config.toml
tie_embeddings = false
lr_mult_down = 1.5
grad_clip = 2.0
doc_mask = true
train_tokens = 236400000
MLP neurons of a small language model. Each row is named by its layer, matrix (gate and up: input weights) and neuron, and shows model dimensions 0-223. Each number is 128 + 32 x the weight over its row's rms, rounded and kept within 0 to 255. Numbers have three digits each. A neuron's up and down rows have the sign that makes its largest values positive.
After each neuron's rows, "fires on" lists the tokens most often at its 100 highest values on Wikipedia text that the model never trained on.

L3.gate226:149138212138156130136119191135040079115138105114109106163125115098142181104162136066117102110088110140067108165130107090147136158170173099137144149098122174103062153082154150101106128080177148113109131070133143114168117108112115194083118145108086139087177090127159123156127151174077115122082103110156121154102135123185091161135113139143110161127142126161180089117185168121138118092129164154131140099081068129114111101132127092156177112129105151137153117105124105091127155099069105168126122117130097057097096168168081189150072117111142085066147144098184153127088121112144068135195119112117134108139157128094148088177130112107118152194121160130138152031112151125178167205114
L3.up226:140151142115137082107075070138082093068104170034139108189073141130128168081114106144134074128140147121139191129172186158150110134125144132095182092111113136117095112159114119147148086138111159082132090097174116098144099059104127121123045132122123154125127161166124107127102083116099128121109065129210115158129085123130122094160178164067104075108140146197159109104145157125125103079142146094144153069067147077138148074137108139131097096137166153201239149111082062099126120091098120120092110123114158125117103187126160168134145107096104086099128108106171150128066110141122138153168133094122182156112148066159133162173157133129133177158127122132123125117095111140113142122150
fires on: "ment", "us", "earch", "ity", "s"

L3.gate97:123158122091118142186125109091108161130141106095113128107106198118093066122112122116131114156111123129182068117107147126151048132124115134142085161114162129066090146150137083143128158098117120159184117182084193116136079133111063155148099103151143064122106160136140110171113135094125144128137136170096085118146153157161175115161175110159089138091142030122128094169131162183088139112083151151128169152113066092087158114171076131096110148087130126110140123087136133062145179203156160151139166076106104154169064134176141110145091102063159163113179134115122103142075127161134081169199108090105136180107148153180113117129163072129120133121088111129188120105079185149115136132120
L3.up97:071084112156117076105142115085125079124143141096133099125117133125113173154167120157127126095166170054166112169111099113142119136143084151123152129147084172141098171173127103160128125083149163199140111114175150106074091179086166126146122177158148126144143127167096158154156161125130154131118077157204083116144119126103145140120101159065117154173112139155109106146132125131113119184101100060126144063111105110062149116114131056142130108188110130144124082164181110108146107098108095095068140113078111140088116173129119105093109074106069179114098145169133118162144149136165147139139077085180083131127041203148194112171114169086138132132156176103122112184122103173095159089185
fires on: "ution", "ement", "ure", "ce", "ly"

L6.gate378:158188092171129077092145150131118115153129151153145111154149180099095119129118157209153150129206149077139140114159113158161074149115126171126102087126143144109125151084101075135145084092140101186161124170140117108121110099129162100062148140138111137106137139164162091106135132166105150073135122106122117137113133115049125162123144111162100129167152131101083098180106104132188133079132126054135167127064098050142104159155091074114138161145159117122099145144130138183145159155101101181166112133111089127115116106114128076104114057139136162079158163133085148124135108167121146111057124163185167191083155080152083092138086161162130046175103125110171086161142120124036117153158
L6.up378:129144095117129066136204140161131099087079147169159095183171116086141190180144116124107121164138124156155099150116111096150132136154180110104134189084140158093154082130145156083138141114128044118070086122191099107121113140153132144168178138125193128090097112160079090130152129135143087107145130101139126124075158141163135103105116078097067084094179145078142070072147141072124179054151106139102124089119095144100104153122090137156108107124155109156138084109119123138150095137123136102154070162147093146180139093129111137118118095164138090142136136177175084122148132141064157146095129187046123166148138155114127127127046124116153048131131134172173152167099081136166139171071
fires on: "le", " Le", "e", "qu", " 1", " 3"

L6.gate89:124104149071140117152162170089154065155112124089027170127119157142176116147112119122094140077172088166129141110204068126169090182109134140164139165127101161167155068073086074153147135144114101096139158141087106159111132087202112145070120090145115116139154130079125107116137159109130141176122101164105129118135104077141097134116180085106125110100176083125078159107086119100119098124159138107142129146150099095134101073088126047118151088093111083132107125111093129140096185112108058089136139142070078080146115130109113119049137081134122137166088148095150161140115159112107126172176102113169215061118142146136119120141135147108069122131159094114114154057123118185100116118121
L6.up89:131142113191142088159129071083136082147125143177090131076160171128138177141145186120158171166077177108098096120130105116160132187098137144112107157162167104121106108127146147094180133120143081122120153128088140160105122085123184158128085134208155101126152113122135117085143130184080150165112138151121132160153175135134181149148156129124142170152069103153131172154165186176150178113163047129170096105135122137110111057080108074134115058106124086079086102077184147153161170122176173140086165136132104086130139176168110133110092146128103216209121145085124134104129143145095118117100103131113197088137184102135089132118159165118121186149087110136126091084122137148155120138103
fires on: " colle", "id", "rid", "ian", "ou"

L3.gate382:074106171095113130103124134138107124118118073107148209150150108115112175138088075159128221100080098133129123056124140109137104122141109097093158051169088116104156119101144116165096136166089111137174112099118189137153113069126134214146110157145129161095087150120070138117107155171148092152127152147140128131158108119131172134168073161095078124128079098113092094096115121174090136129077118148103141129121129108087139068107089143112126122115140091110126098111107139148129134175166121132173154143134109082201097106088114188165129100128112071187133130141102129177129138090154093124160176166091141143054123193056146118101149148109088186120067164105148129197138148125070155186165
L3.up382:108148148121150140135127064163180119137107093081033162081166064099156127175144180135158087127102097140159079130089176178122109126134151165082149105074149150072187093159172145142175086146150108142204071097127112117066143068050143124192073127154136091148132177071116135113149128148139125089125124120101174114128105143129121090130131076130117079116137099105162104135186081092089104150137154063133060136143119137113137098169113127130131119147139124117133167163118138115110082144189178112169103194162136188124149112152086128103086077075133121123125144129135142091147161096114132187126147136130116156076103147087125196100150054098115111157084106129122160146130145084126093146140
fires on: "um", "ess", " Z", "ality", "s", "ry"

L3.gate69:131144127159074136086122146200133105134157159141080188093163146130141140114091103169143121072130098051103085165158106167121162123203116106106148116101083124083162113114096157143137111182158137145099192168106152121120142117148084173172119163114137084082096165099137133146132114149118155079131222180093136131177151101114169071149121113149135136149125110154177102064133038077168122169141154114100187137118099056150116123146127149156130140193097120115120111043053121128118085114110123127100154151093144090157155173096129117190102121127146143134125101119087144131145178135125066101095170161086076109086075136154145119136165058090131147136150121136130096118146113179124098143172
L3.up69:134140111170159155140130102096095116098079144139100082103148193092142076125069148093151072161062088142173132077145156121134133129153101076064095129189101157159195121141118089149139134067099172114085151111150138137164193149198138169114091152138104080138161199126156096111107117141134093107087087137108095089146124174113134126148150103110147183179110121109143098113059151119135117091109102148133141081123105091122119063202116094165083135149145127163153139064091145189163081160158127094114098101126111090112153153128092151172087082106105131137063129124063125166155153129141132088122144170088159140096117171140086098124180144138190172171132114114134065093124123132105124159073
fires on: " inter", " Car", " adv", " top", "v", "rop"

L3.gate443:124094164110067149121107130136130124150126101127073170197102183106102140132148121108119144129164155102142190169150144143141080147181067155143096146137094068089038127227059119126115183100106125112157121159102119142145075172171100164084107135141129102119189109088157152184153099099107117106099100130143182141183102159103077174092119128129122116138133163160139124143061078081091093076142130144094131171148086144104152105164116158141098135175120159191144086154156129090121067088179146112128074116163095158173113117119080135142135092137141169158137131155109086193101195170120171135131081147161102091123124092140096096140153180131159114122165157150161142135104115176082146117157
L3.up443:141095176145143175157119101121119122136173150114095101037150111103121095180095121130076180156169122156156158098107105122161128114151135153085129079122105119123131176134141083135163115111153178133158163143098131173135093161081057123111116086112114130162133117139056188136125132162145156146110123193184146115148141184105131081177125091144135105127186135188138151163158195125148115127154140154089140144179126113099054110206126105134131125169126172121161114136156145122172206118112095096129153100119144094139153149160053089173169115091115095192122151129207110082142162133084123164153121164138116170113140096151051137093138119119120195139068079168145179113167074171151144124126
fires on: "'s", " its", " the", "al"

L3.gate211:094116161171146097172085093085104100191118127139131118149144169085181124166106076147136109176097120119135153104122073111175147110115117131126148176129109096067142160122120141174166156135101070203196095160205127121155107122135134096136160149120106130043075158126198071128134130185084140128139127149079160049151090114079132137183132156135124168165040142131185096135139153135042145110065140121138133092172151165149142135122159055160115159096173146140128075132146109129122132167089196165109166091104145105145155095083147152165096140160150131140126105114132128109110143112184092139113119105105115089083153143159137166123143095104121131149112160112074108139166083202124122110114
L3.up211:101106204151112131122093125072103167097139137097128157145141075166097068116148074086180156088079104128126095159112148108142178209126067160129150147115095127104196092097120102104153127154124158114078124168199162072073083126105159109115081073182137124104122207148180083158152118151128112088110125148152126073171123098119151100137118177131119140108125177115128151089143120177126145135133135177124118106133107135161186128082152094136145118127129084112097207117137133188146150132136080172166133135148159155082157042130144178123129133130147150155107118091182129090112131143154145157089130071138142214139066124114154122172151102169161089146102094101141092112154135159162121113201
fires on: "v", "eng", "h", "er"

L3.gate37:116124130110129079207107082065087168178123161213093080107146154155127130083107160156157124091138141097101110118121132117136128134118125121149089084133122128068130093116098122151088160143154173140161132153131117114077105142100072116083137115131134092121119072127204161152165142058040138190114148116107170078126116156104099086110185146111102079144132114181133178186143149097143155114133087145117141145133121130090107105047056115111115128146104196167137106052113142138103122129098105110133116133200120114124121109122098096119084114167121180076116122102149153141106163085162147059103123178116167169086109144116158091165120127121166130158055133193177087132171160081123154102115
L3.up37:130069108147115100100134117180124154126094138161172139172232140105125114147140102119132089118175117144079150091100097146088174176121087143174123137159106130132184136078074159121153159140118074116134107099184090072169137155144115162120135173157131065131093095105138134127085096160101183096141119161125116158131101112094086135127150126213148132134145176122154118036045113120082137116077122146112124130088119061130158184104140137104084124150165096128124057115127119095137116126147129129105142174171138116164095155100149132097164180168159114105144179137090090108128137121164103145178194084158144130108088076100168139174116179095138086160051122123182099106115123188120112135186
fires on: "ol", "if", "ch", "u", " and", "ur"

L6.gate229:106167089108137128143147159138164115152133088156117049113161080165146161185093106149173179107145125205133155165147138157115132149152171186108212087112164127132074072108166122148131127095125095082127159080073104107074115114173131138091102129164160130168151109120144135124134094101131136123119098133139118137086097134149070150145074115115133117160114092094116136133152092122179096140119172110093139222107123108120169063170139132104129171114110139162112095085157169131104105119210180131109210175142156137095127098105133071136173126129091106129132138072111105095201095149128156143108115100176102122112133104120063086190141050120134139127066117163119115135152194137185121178143
L6.up229:129166130137142160151114132087124133151097180194138082089101213190121080129170130163108180114092154142114152056098151141149059102124144111132108136141085131085112103183098130084077108145105152132143082045089109151147072104150104158109163124189137109144181055090125119156106163054189143158107150117126187095102126155111111103156079165106175149061104158146120144165134118117138083144137154140143133152094115124152098109100168115076195121150095118135084122158153133190149093127127108141096099096095136128122072098140117118128141151081118092030129124182136117105115230113133162141155138098162167130189143148153129119166118136163112104133097109122107193096145131178136125119127
fires on: "b", "eb", "/", " Con", " The", " App"

L3.gate196:140160154169155140122096156096092133108153176167079134126118093109119131074170148069169115107077142116085136150126147112098157168166158116092106120089172071176072146094168137171063131113110169101150171083135165109079174147112118162105094080134165178162148138112192156120180122150063213145120185139127116140113131099135120124119158141080117152181130139164151168134187076097099124162144138160102144111167155079077115132099130112206140149098108165170140073157135122121113068096127076111133159142160142105145149105070173160125136144112128153191088106128129149164057065145078155151068094119157149161125125098097117183148156124187080131172125127103111146127121151157108166144072
L3.up196:114095155117174146180104082144138160109158131137065097104089146142148124123159145124099121151102099146122100090145135145097158112240106112161119164121089161122136118093079078216130107139094084098139103187110131144188160161111168125110140122148172177047109173075143090172155138136094092141152115148067125097142079116153199092159086157178077125139156148099118127124098101083078124144166118088118120139130098166179126148096140148168132162138119080185144070132125166118077134143154126165142152128095133103186108156118190165151097125111158079114133116126130124174109135094150076116145112112174093126128179071171139152145132115111067130132131098071134061153130165138161144182045
fires on: "-", "us", "s", "rans", " trans", "ew"

L3.gate327:144104172076094130072101146106178119132149149128110137110079187122163161154185142082088123131096164130161106161093122101150164168097149138131172170071115137130100126118163065087193120164092168081165095094077113120126085173121157119147112146129117063086155162101107151092098131132151155133120138085095099058126127120129130120133138119142088111108145108132086143140147093041136120132079121134146101119110118101129183111093102155182082033127102122122137118108129067092162131063153164120076159108155119163157137133116160152177158176147141191144096103131154126081083075047154116150126121143125101150150125168139103207134100127094126097132053076127081117165137084100206123088129
L3.up327:143143117147133137154140173122149129111116136184099143117180115101149155144121073072144114109160133127065081151147120134109152165117172093101144141107108221180135135091134070175143122166105170134178129137085117103127047109108136111083154182082148117103149145127176098134108137100106132119134119118102095158143138112161089100126151173134201124127127162095166115177147146123119182152080112091065137117146182137119154114110147138100147104137104088110139167106030088083146119098161131091084184146134156126208139139168146190152115073093175132139140167139106129179097128135163120083128087129104078128048087108153164153135033080142117135173073174104098162182152124119122162091168
fires on: "e", "ic", "o", "er", "age", "ipp"

L6.gate97:085160097132067075078111174142133135129131068130144079074095127165126177098092088128177096168130172161090150081150176130123112084128094167089109150137125129105138135140134130105102116159168117165117144081118153138159134161105161120218146141172053119133146146101110132158095106112154160153130148120177147168123061122189104068117172142133112123070139083226173128174131117130173101136117130118154100112133113103149155093143125111074079120151063144065154150126121115129111107160111091131088132162060130167114080110137177120185131113150158102088071166129159061088154169101143123125102129122152084182151159159122165111181088117149082168090094129064112135138155114085170117155176
L6.up97:084129064133168157130092089124160119113131085138123113134157068155162202138118119169164088137104107091119101095137204085105120149108127096057144150160108096155156094189150193162116069122129049150102155108166104171130090019082173066114108050138084076166098128135095151184149135133150146215131114087100116218187083154177072149121143098156072129106118182132154106117125121110140143100114174133083103096099107146117138141109145125113062164097141115129100134128113151171095150106099129130137158091133080136163127083151133120141070119146146146115133161114135105114109116150144129080084141170134160116098096134124152164131143172146114155116104123112134115148131135175186180136135
fires on: "s", " sp"

L6.gate194:118140047131172128169119100115177137191138111094129103148161100142075164116151075096142080124170096124076169084116064120137098124154161076089111121086120074080069157146117134135186106074087122161139138066110131087171169103124119133166149144136155104151095121119118105120106134113113202133131136159131074091109052106152131165161134110103123102136131198058092137190068158131110130132113201131149109133155178180173158152104176161151091156122130114118120093147143160090114138080151146087183162125106089076065118161078155144125141169099128130183134094087140144127125107110179138134091135133122133127081208177079140097156099151120149089095088123129149059130096130141127101129091
L6.up194:188111143136201131115076151121181052138143185154064176120132152126098130117097071111146103117134120121080151071084113152159076125153089124101122152131083108107099180176148159140150119127146130132164150089169164101113155112133111124196157078150152133149126155150133103160101096154136120132096086116129123132144137164097138134133125062082087202189099156073083152128108142141111032178136181141133070083148128108116119122119088085094141133152181087159175120097133097117077127092164124176143186092143093107069155097124133087141150116133161127144141117134100128116106129116150176162102186116139100168109149088084095069108088123114113142107058182108155075172156110134199164087152
fires on: ".", " John", "ael", " William", " David"

L3.gate243:100170108140126174143058156184161115122126099113151134101130106075064134172151129102136121121116111137131179100062164140165084147127142152131176135125147101117108129100144104121210123103074127099160146125136124084106115136103108139116147079129154140148131088138129097201106153174155147135154121126146123095151142170118087141168133096145099123164141207110118111147128130088125152081116164134075137184167152149151114102070092149145148140115159159157183163202103139150077106118170128064126124129116090159082180097105107112154148093097137069110148145122045120062173123085154159115163113129106173080092147106123138065124156222108168102211111065163106089169144149124067156116190
L3.up243:166125087118061078157116126147127076111169152135121128111163110127102171167116108110139095102135173089144160177150101083104101094152175152152132123127155149157106115182061106130150096136135106133141106150134073089143126087050097154115115119198144155104152144115126140122062127168068167083130139117140088131122140102138156185172149096092110130128060142145163072124102162184121146150137167138087067190143145152105088056069097157106173134166142139141166122111146143128149195129081120106105113157119117112151068127104179165122172042141188097137143112158194136174174128156141087149100132143114135131138072161079102168175087123161091089140094147179109124066146137154134133194153
fires on: " Le", "te", "l", "e", "le"

L3.gate73:107155103110160118150075143143136124096169039178108109103133129097141161118110102114085101111163119140162076132139150070108126141133175090145209145167073139097173135146148112142138112186124114132132138173099149137112145154127143080116118121090083144198071157162147137087081086135160138096090148128119105171154098155123132105141101134127068105089149103136174122109134188171106076116126154137138149093164146122121151063145138142195141157155143128115144085174121122137145130123162103173084154069142088144079137107167138108103094056213066200173161120124150177112166091092147133121117166150150130111132115142138076141160201088100108208210105119115189124127097103154141084179123
L3.up73:117141116151067156131084140133129135165092157166128125120129237161096145156126174097125095183104069134152127157187134125148125183111134083108095140109151165085057124126133088132139177090098141174169124119132149075168104149106076106150135131066114129139105103107101174152127133103123126129104088093149127074153114198161095159059150172085132154130120105085072159164098095145136118076124156143132173132183131105132120068105124170147105120166118160084135103100097104110141119100101096074161091090087113145152159092158152191155126140137126118138148158131160146098117124101167150102151136172109113145133144099167216052148101123175133110149178255139129099150177113132154163152141
fires on: "ities", "is", "es", "ments", "ies", "s"

L3.gate247:120166100137137145147152112107106144075090093145119107129151123132157053106122068136091153166144164062124172195122112080161159130101120125134145122129070128166107079141157136079110148123163075150107071149121124117181093155113163147181175064144152134090123118176079135107122136096110151182169135166130102064110149133080114074096138077129127067149146109145159147105111168168112156125124073173095113163180069078148139099144124136114133074158178126176150191071175106155115097089138139128160063057163125136122135089155161147212119113123160177141157112108112190155155105119128164094134077080084133118111108108112074103156082159114150134175177103131110124162115126153066092133141
L3.up247:062135096129137119128100141156145105142154088138151117151161178167085156115086163044101167146138160100128163123143117138136188135134068112100157129111111119084151133107102048104140156073184182160136135126079116128096170144149111106121096077120051104090115156121140131128141069112138163087100133155190143106091091080112108173046186142179085109174137163123105089163072102099172166082149141133100124086155175127130101074123159120156170157093150125105115169157132127135117073063073146136185113084126124148131139134147177143120133080157108146130151140116107194095141139180132107104172190116071139097153135180057095122131162143140196113132166123169123077109097135109098143159119
fires on: "v", " would", "ided", " said", "ed", " may"

L3.gate228:156126079126105094098169141203152150091158050106138105105117128144137180120127147116100099101149139117061121110105131067099107146141161115148114088092144118125097149175113111126120134176147097120149127132176116092148118104147127139098151110107091160179156066102155132110130124093152143150083146089129131071162176128160129156185193178147079096153129142154179071158100178092103097105161079126113125009096113119097187179129157159135086117080187070095091130073173087140070143105148143151096100138140122151138126103147119076144170097161094104150135133074182131179123097122122182113105119114103138102132078160153133133074146202143163148155159101069079157156114163130146122158081
L3.up228:122154207117110123125148126075095123114157107107096146114108123126117071154122171140151096149127082084101120062102154150127097138110114039072118148186106119165197091164136140162095130173124127144132134094141118163139084117171118140138081088155116197176160145155158164183127086129162133128118100109099113109106124134132191164132127102101085144158070137085137105125057090203121139134097138146134157147153118146109095129127160117156139116124137119097126146096150145169196120116154122197116140160126118127177075064096106134114102148090097139153109086035202090162140166050133110153060086084113081210143142106089131147149156167095146121147117061082133105129157084113124161150134
fires on: " |", "s", ";", "y", "ce", "ery"

L6.gate248:090117144128112130132100182168078136106111135143101117088080191147174135098120108125121186149132170133135128085123084168139150135106179163120163126127151173120127134170116101159151164083126093156106082146115180158125071105118167114095131151196091175103128113109119114088115144157118081112146154148120180076085129108077077097112156187109096137123179047117106178097155150122047123106165139146060179148191144136134145107155071119125130158150185098106184108089103161084162164151184143130151117141180175125089158175125084092182140210190120121132100156144126165136155063112153102125157177155108091108056105167081136117137096131117117131115159172110174159111128095146087135139145
L6.up248:122111139145103106107204128152149172094128118091156113114152165151196086120112067144144141180115131132115110122142125175113109062096064125105078153128131120105134129145135076161116147098126168143165178139145153129106116080179106156155126108135140167105132162093115155154160168115083110080141150192166138100101078121105104130043131119177115090161145115163076140126069182089158100125097166167100178058173099094157142112104115164106136078185127100088184162094164150133114170142110120118170144090132155106117172196146124131145129203158118103108126131100152170168055147152103067092158176138145110197095154189137174093060126130158096128104113150105075161123130168119180112129122
fires on: "ly", "is", "v", ":", "th", "ed"

L3.gate198:097112114104085146161171104136097143155125165132141184190128139097178158168137126149165148130144080119123150102117151045127134121080075136093109128153118139123154149112087142094169081093058123136114132123108106162167118176113118115092063062169225111157142107087112143142118140067129139121131137139142093087182131160180097151102156126152144087095110108161090071134113096098122122174191145123131147120106148166172130141058146111132078102163120158098121130085085212121079126118082137123136168145111134155131144086136146145148057200111102149116177078160095102126130146121089140117143150158150138156074089051172127136061096142124123146162153155100135123086143167053159147063086
L3.up198:175142124116102179085178132110129110125087144104140131113119069116133138085161165133126108128147066134111165136115057102135150050141131189080135125141099115145078138111094183157150102193162197130145137103097060129087136084140094153101128065124138097150139114156191160055100147092141134137120094127093175084167114122170098132124120159135166094129144170115148130180123180108114102146137126107154161128124083112121168130139149064198115099182126160145160175122133135151196157153220159177122116123171134105152171214145135128164117080142134075157146100078106111096146150118121135125133076081166162139145123149135139103134110206118156159130171115161095108097138170147103178060083
fires on: "ey", " sy", "y", "et", "d", "ight"

L6.gate112:109110105127146143157095114188161102149050121103124198130114123160104146189108123084132138123180109128159126193160130161113135221111065124109165083102112123075057113182076129126132117152171164128121065156120133145111162137161135093126077101144123126113144097184085165116102135177104107106085101149119169118193136159103146186141119120128093157106175119103090102174161139107081112182136215123142140147139113037088142081180085093083130086158119127133165137131072135124132111142140094078119145096160126083122132119111106152142201083101071093058111120151134137149124102161157089151152133161104123143101111105210168110122060128117124089100170138115138136149172157120151146108133
L6.up112:149125205142122171230138166100160114117108222144090136078117146161090131108088175129105157068128200090131146100148058086113138122115159122129121140167189133107150125095175139118074084138082108141063117198123178146126120152176150098132138159132083102152136085131193103118166120150103131070138117144160158121132163127121063111086123131128104120123117127118099149112086144123126167139180149146085177174129142114145178152148166170095095153128182184159145088144101112171082137139150146087121122096188121146109109119184131072129136148087061158043100125115124098099131118167151165193119123129124152156180145117162132111165124176115161095179122113157068115111099134156105106117148
fires on: "ib", "eb", "iv", "b", "por", "c"

L6.gate130:122096135124111119156066116156100154160153155140189115129169165111171149083088108075185138092157132116153081124153107112210123121144120161103085118153174147132114150120094117149169132163134122151133126088085161049187115136103145144128109143125110088178202110171136125130125090096134164119073116098109176146150090080135099147080102131063102148135111122142131126124108157132129041128174142133149136089157154207104167109093109084090143112097170134114138190103169147073151143070154098175097132139099099163118138125131103123148107156089214176162130106155176166158132090115115114195180063091144130183096105117111186118127106123184108058137105094177125093129144112062137156126108
L6.up130:113145117150125099159158115137138147086134179081089084089121116138121049139124089118121065098174226114104113140092092125082162166054143117052109109085135156114180085119161138064114128147117132154150115078131129099103097088137168199119168139103115137122159131118155142203144093179090159124128140106156136134085115129074092132096125125141171129118129123120201144117124079114119121083166109107081121139108199135112187101152109144081079099136138128101114119071147172126161118120135118184113079172159108165139108132144098130144100178213121161107122129118149110091154170170098088144149122131211186131172160154164075114107076112147146130198080095164154143128120127118100148083163
fires on: "er", "v", "i", "oci", "lev", "am"

L6.gate395:139087088151150133129178096170097138147145139147188140161119044112116187155106136111158133130081114164052082075121128072145163167096117158122080126151207131093151107104180091052099154123144070111122160122126098110124136134145119132098143115124174191187143142152128081132176099117057159118145094075122089101138079132133117149149181171135153147112131084160184129125205197142189166152192173096128103087109137098141158164143110125097104128162121083170118152122146121138123114106109126147059066121195150123104122132132128087109157143159100110140172188147114166117156107123113164114126130137110136231094097143124070130125066099119149129177083105129097163132107094116124115123126
L6.up395:084151081168170171087113174135160141047115152118194127125147117138144144118124107123153122122104052142114107197133113166150132154151119117141102146129140093127172138159118121149113090088152078182111114142164146115056168100099113179171137178137142118110119159114156125125054068103120196088145093096199118098079129112169106140165140151133105130184126117148142135128134145122102091080143149178113093137158043145124134155104160137139093133125123193139094156137116192131099153135146141134172151129079140144103153129113104157106161162104185149197057121099238152135104191072124146164123068153122208133123118094147080158088116125103126148115159109123110119171141121101187099106177
fires on: " on", "ing", "ed", "ant"

L3.gate357:164092089088070111142116118171127122186096170127071063142099157087174144115180142103126161126111112117168108117133132082035071217179093055121146107090086188090107115119080096160171134095181078140131105108147109072139104117075148119144128153163107097131159174138145104071060104119128132143136116088184156119122135090140088144128128110142086124169099093146167190104137111095141161118131121144179179153143073134103104147124161054110092149159113168136148117102082139149114125118169147133118192137131134121110157111118092140042112148159139121165139126175150140104150147129125122077150126156157173131076143167122207142085165101130135147097093132106173108116184126076142088161137
L3.up357:119098122119110174142112184164125184142145201097115062142163141168195167117213139154137140118111122165085158138140114124142076089145111129114141180091106134143120100128087166120147100094117102154120108174141144142109117124084144110117153161102125133103113131165205156118104137181131108093142111049104126152183151121146178122138133191123052124123153146137132135146203119114101086113179161153141177124162106124136091156078074111092145134107146093190088128093136141054132127118116152062122115113155139166203121074162155150107109130185161112082150143104124040121134130166168121178212167187135100122130153199160149148135109134180153090104119157160108094131100158088137091122113
fires on: "stit", " class", "ation", " family", "ent"

L6.gate68:130123163129126090135139137133147138111161076123096167109146133100110138120118097155141083069155122130158094194165100217149127108130094153116126185143072149083079166164139168165135140149123064157148135086137133143115164099157148116071142115089116114102132150111149145156145139127126120100151093178170126146149105143114098196124087174047130133132070141087161049162116148098134068160149148172148066111134162074110171174146163033146118115097134135123161097144126083069178196189105068165147141096160142169130164129119118103108166109129135051152140110144148128112106170159140112169151112146142168183158082145069122195101106147141139148111167165100141101131070128094152069125109
L6.up68:139123128138159156109156137117127143087106161134094145092144101061186085158157161103113139129079113196141202163140126131143132154101097084138157103104125113118126116073133114104080134096124130155119112162124183152144167081115066159127095046082192098199108128121125157151101066078093127088100154153169198085139093151067105110123172141140156150128139127089119203209098105118180096098116139114113146144177137110156106153067092128139125116159142143076084106159143125157134114176142102150112160187105168194114130079138120113173172192106131135151093128162170147109088134118144054117169123167070128146107110106124121170141186106128123114052073149163100118125165119110093107095135
fires on: "'s", "s", "'"

L3.gate439:081137134084073110134143176168161152110102124082138093155106185121157149134137087123129101128156143102063148135135091073137137122116180183154128123152174157132162113181101136154115130126119116117105087147142118163148199135100135096116127086166109134115091138145146160082117174147183090117135106103162144112189156120187168100078087206124173103085110137139108109127167105139117069133127121160142094109153113137192079095175138125190106087140118107092090117109118156180182166165121093103171119105089142147183126074113136126130086064182115135134122122166147158065115073111102094122133157135181144083092162169141167128089089126195099130048157135064140154085084150081138183079088
L3.up439:062165171137120160038116132119129133115142121065120147161155114159074108117126160030096156145115121164151166144122064156119138100069130089116122114093132092120113119123095081072222130121139072124139170143080148148139103115123112152109123127160119040136132124159154130182122099146094138194133166142184063080103096208118096115122110118154080143156090102112142092133110100097103118082112091120121096142051105128197112151116166095078153187083149111121120126131151112175164158152147142135142137122096088094126179146179157077140141146113081116189146138162122132110124167148154126183132180157084141131113119142146126187131057168165097091146117102149169115139110137118152141107185
fires on: ",", " early", "ed", "ated", "ate", " 3"

L3.gate18:134112127173135112120125126145120181119098120141146136146109121099219251106097125081114135141105103174132110154149114103136138073123193173157144121139150111134158152196065166096189070155153141107123133116119144118125155131072200122151099166098119146090133089185121141085153130187106106166125145139181105144129117060194100118161121108145117091084176121167143146058120123142140164122079123121153153092122103085176118133160169077100113174169189111110156126160085104177139100164123120172185117142060109166113116131164169151130125115126138106121124122154113095141111141143103159134136104063101149157032138132154146124107116225105084097125135128099091132149073076102121152127145
L3.up18:063112133109074137118128098146128171163207202092144098135107133119119148091100165117098105081200139095129145119150115162119153116134099137132153171154145102175123126131165086090192167126152121147125101165145121136159165167102129151144142102135083135115180152153126135153134100163094102104120104114213075152100087090192141146145128124112112092134090104133110088128107171118114113104150188141172097097125054099138113114134173112132102090073151086118164123102135130135158171124164121162146103147073105164037202113116118126112117162132113154114113104109093144131181124100170087162139117044114178175086152061122154070148097128116129057121094197046149168092149112111169125075122
fires on: ",", ":", " early", "iv"

L3.gate271:165114128102142163121129163089146146162156120159148188139050129129108157122105088133137138154182139117133072135145123118141110077124129147127127168113126131200136141153067150154134126177171112128139154136120161125176130059110164187068141102113182128135123096151121065160147117079156116133168154153168100114092152112147147173166154172099169180134149150072098081127107114146133139077086142145126136089073049084139070119083111121126078157134184114167108122094117125155114131102126152107093117162107128143101104116146146016110134159159109130054110138079224096152103145109089171092128166120171077176098151207111128135110164112117175135134151147130148115164074159095157064116080
L3.up271:138140118117152088078102141092143123105161162124181175118104176165166188146144065130109079095092163101124162150124118149071145165152139121071131175082138113149169073099164119193065117098139100135187101122203150085100082148145177131084118131159126097161145169106131173141139068096074134091154117135193166115137188110145134132153078133121060136165152116169099160141099178132134123131134169088094156102141118122156071130068106120130150125134141078079132079150161141038103100140099194105099136134087109164145124061134198142130114133133206132111175196079119145170116114124157151169162132132075084113088134150166108140140143131115094146127137109117165184153119131109145156128137
fires on: "p", "s", "v", "sp", "E"